config = dict(
    qk_norm=False,
    attn_scale=0.125,
    parallel_block=False,
    warmup_steps=597,
)
MLP neurons of a small language model. Each row is named by its layer, matrix (down: output weights) and neuron, and shows model dimensions 48-239. Each number is 128 + 32 x the weight over its row's rms, rounded and kept within 0 to 255. Numbers have three digits each.
After each neuron's rows, "fires before" lists the tokens most often just after its 100 highest values on Wikipedia text that the model never trained on.

L3.down959:092137096113169054083144166156085140106121168155122123118134113135172140110152122126100142115114117130106110154072164099124168083157069174074066098151177132143157160103144120139091132110150105158113115110121141128128136121112136158152149103106127113088140110125105147133141117077111156120145122117135103129138124129185180134108073133153106142105158106073119083039139136131143138183172113137122173174124068082086125117132089171057084088113160104111120173148135155132127102161109148152110137151121117130134105160108142105171079105182177124141137114126107073077128150102125158223
fires before: " ", " the", " |"

L2.down681:171074124114103106082148115136091140172122118091162135127090102133165144110116114126116186113178127194115220088149058155178106103149143109082172142168106116118161143157169115117105183128188095132111140126098125130127133159158171236157155155187134113124145139187131112121073099093118130142188119190099147129109129132083096149161146133152153146085113100097099141083096170109120083140177149146143128146076138140104165130155151207113147132145158110091115119143183149122134075141090120195175131099088164150174183188128136149074124228116148131099087154107106111145137161105151124064
fires before: " ", " the"

L3.down672:190210128102161129175126137104103110128045163123149192137151131122134133124157184122086153153138125072065143115136161101122131160130143113148081121107135113090175095093085169094120137177134168125141147138145150138136138155098116152065098153155120153115103113204128094109150166097131163117160146131175097095110173203170180117112064117133166167142151137144156141110143090119135084146188152109101095133080124154152149071121192150168219140079116100129110111109138158113102132126100116149105121029128131129142118082102103150120200089107141140080043168141118114060130101193125083051
fires before: "0", ";", " |", "1", "3", "2"

L2.down258:157145088132132120155108172146095141131102193070145170170094172130109132180118128128140129144142151119148178071107114161135125106161093077109130155101098127127148146141109097105148130126101126099091112058095126144142115134139134179149090123036142125108105085113092115165137135160162119172118159153081091153140199106135123179129147099139128133165174121165093075127112109157076075081080114109142233161111087113127138115103109127124135134125128057115125116105160104186085140114165090100111154112130101146087118150078067103103093195135113161091121159110141166150190127126156147150
fires before: " ", ".", ",", ".\n\n"

L3.down146:137133120166127109110137165155182067153132098168131172111063113082093073112142119116150112133114151166176128157119189167122078108107106084151109147098130142085116150093100136185151104171111185143107146075104141076106103102154121160115151131173149158144128172079159186133098150139181153148141134070095152128144169097190123114092132127160122168178155129088129153193107108152114152109114184147142099140178043167160125064086214051144169155123066118106227157139117168082133110112113171154129151107067168115104162070197119157138123118129110090129123144160131132097143157151136126105
fires before: ".", " |", "0", "1", "–"

L2.down922:148185159083150166122143119109115136159117068136153095170144182139141203083130126160097154161140114155122154156098125136159147172163100121119098165100145132073099115111115095205132143150138134138153098123139123109173157116139135151055126170180138147107139110165106096137130081142111084124129101103116087103154136106127165081132114153104143112155206059121152083093124164151115139096116141155092205073137099094086093215163146191101099124148121153053163132175080139134200105159157186154112074153124124172124199145138132080110130048165154137152119146138125130139103126101159065129
fires before: "0", "1", "5", "2", "4", "3"

L2.down924:095140122165151092103079096081153108165161154170149148151141119080084164125147118169152076104158085168159199119159121119096060130129118105166114077100137107109112093146122080047085138138109159088102113165119136092116149111113085123094080068114174146098108168148112122128112130188155172132141079146076084091104137169115085167133142147150082128185108122088130169152129191069116122144141176127074077131119099095146135184151131172094102098106104135097157109101154138161162142059178145120134148167100109157136082092115171210130112094152133141182117137153095137127102171074213166135
fires before: " "

L2.down635:143152084213114151123203098115168125148095152117186133163101199133059144098124188088097124138097112080114105147141187103152097165128193132154110104186054094132119087196097118117080064139135178133117119143133199125112105133156149118099089138213096141131125206109112147163111204127127149165129174138142160084146150145113186137131126121097147068183141118111155115175114123168135131076119111125115130175101115156113158056149145066136171158072116117112071152149134163152091175061131097118190134128169100116226101117151142152097108174102106117172154161158126077125129151195128164124
fires before: " |", ".", " |\n", "3", ")", "–"

L3.down1116:159093114120114144127184103085125117113133137132119111109119147096134147153139134083071157164134119066141126123106140132197138086139128110171103182127129089052137143156131111116078114167114084175175090107138146144168144148201115135139123043193169134125154139143106130149129190108125138056142211180163145115079114122099115156134117121146095123135156125137233170147119152078127151124124138132142122167138086092131094127169068118115176109130141143167086196095115120155150134145146140104141164120127085169108117149119133134119095157139096168143135150078118089104142186125097121090
fires before: " ", "0"

L2.down900:142073121144164124128169217102143189129125142106135107099136199160144111078109122140092073121119157156091131110157143152151161101093077112144138168091146123103158116085120147129136126113129115096122155137125129162138124159178102134133117110147137129084175185160125157123162168052135156143109125092110111148132120116140120138109147192156194173064109074135196099174123135145174103086101173172140148153102089121120118087132127143139102111172139104134145113108109161132130147119107116092136090116126135137123109144158132156127132183113123186088091103170101091134181100111159130118
fires before: " |", " |\n", ":", ";"

L3.down539:190183143138125153142103069145104128134171147120105099183116117154114118105099167135198168155095081144106152132185118115163127146103164119172077163180134138141195117137080177142149143152062108145111128151122107131143063085095092140090121172151153125168155114094179133101099216108114128184113164135145094186157131170061050158069051173111195104071186120080055086136124107151159164106165111090152141208095161131136107124126115146100138158123151150143123150154126214114153154131043098135124152145132141160151155102114109112182135151154130118128143064118135152122134121137153166097
fires before: " ", " —", " |", " |\n"

L3.down931:150164117167173175149110175154116145154170103166152094040149177084217116130164146105138094129155146130165122082154140119076121126128133099123108164100162097102131153112090181165131137115135141095093121096115129153117137119124132085097128080083085122070134133162153085135125100149075073159100113105076102141150180195117141067174108113086120112106072163139138134127182162083095142081185136189138105108046148075041169098148101125178126133100165127144091157138173159113091081055108146106133148111134148116101155137179148125169129185153101100091085110172143105126156125159137136127
fires before: " ", ",", " II", ".\n\n"

L3.down1350:136145111130170145158079099116126111130108089153165129167171122140104219109111095166158168062101151135182144188135157091127119132047108074152202082106147100110118089140122124162173102136130113150129132124157124120163152148114153174140161132125086126128188112074190101086126160076101134099136136174123092087138144100147133094109092195140172111186133102120110132119143101131124112108084138104107104180078100114134115142145179095145141197146130103145113152144147115101121102187113142136058119075074144167176131063113162103143147129133113090112127195124163080189061176147127209096
fires before: ";", " |", "0", "3"

L2.down48:113101104154074132129155100192138137182124101088111084099143162078183194177138107113100187077107082127174126194093157146140127127090126111123069162088212150142174162148075109143142189121087154094123053170127122151162154137155117163164127126111133156105102139124157103097156110087127076139167145072153104125138123108166123142106139103106152088105158174128134137083064083103104103098153101145121093112092168130104149125110183214149141104143116074113117116146082162118146211144152090116128095121124147134192089170160127125142157092085209098148150159108093118148065144097136156166
fires before: "8", "5", "3", "7", "4", "6"

L2.down874:106135155066139088085127125063081126100076154114167078063086161106108105119162138124142118121127105165211140084100137185150176089176119142148149108152142126109081126098055080136125141113135108166158147121164129110176124112110105189160130131120131150174124119161164136160131223136072105173080065122137095160097173062152124121136111116150136109111105146120143163171111140165146143149148128104130085146103123075112127112154104149141106127138132156111173156118107086129177124122121079111092100076147093154169144165142188162066140116074168125120136105162090166099117117069162171146
fires before: "|", "-"

L2.down829:148110111130085135154146130150098157131100143134109211171125105127104125148120122123125103159077082153147197085175080080143140158172081177139132158107124170125121136126098064158142110082180150137172122176084233133137103106123080199166116167117183119151133169101172182155094130139133114120144141127140170107178188160093183175085155128114157165136122153108094097146096110093131177132132176176169139172138179110132153125083120119116149136172075162146113144121097119123111138126150106157085122101055135153179167131090156136118123107098172097115145103116093131141089094132171077115
fires before: " the", "|"

L3.down1131:108107126119091130122141124117078165158179133137139098141150153119109074101165093146101080132099156129116129147135123174075140111147127198157145141087085152088111115144184055127143124115105153114186058108146061126099022124193090053142073129133131104134159102130089170069140161134127122170116113127208113136125125190134091115092172120101101123170124122146121124103123115120165143071156170101151132098096138066148154120158125117103142101115083119124118073108097074157152124136058142085109127150101143152117114118093124136161173114119118128132105137148084093139146118044134183093
fires before: " ", ",", " and", ".", " in"

L3.down1090:186155115119140152117078118174128144142067131184173072158124139107174143116131134143165135128138145090110149122132115112096110066076162094152103122110172128056135063144126203104130149128104114136102113070107140165097133165176105151129092139097083129123144151141126135129145171080088145137121113104164117142160144137111154175167112144150145052135143165103156130082106195138155027111138134076143113215075127052175087130157154099144138154155092173132151158132084135206106124136121119169124110022109154160113186171118169164117151142143097123132126150148121108137130132151148179183
fires before: " ", " |", "6", "8"

L3.down314:124138155098138133096105131145173140094169063043160138155161062128122115088062097137131189129128146123051144149107068152196156154109162064178167097136207117130092175141129131107125068113138128183098189037091144125165104096138138214141109135115109202143102146087114114087142106122094085133105118094091085190151160170113157145135115151123090046111122068127164165183113076152122134168162158133121122154102162096163121054085075139142071080228172097088114109117141094166110111182148098134141140067105156113146140147137132107165132119134197178167129179186161068138075103107116199153
fires before: " ", " |"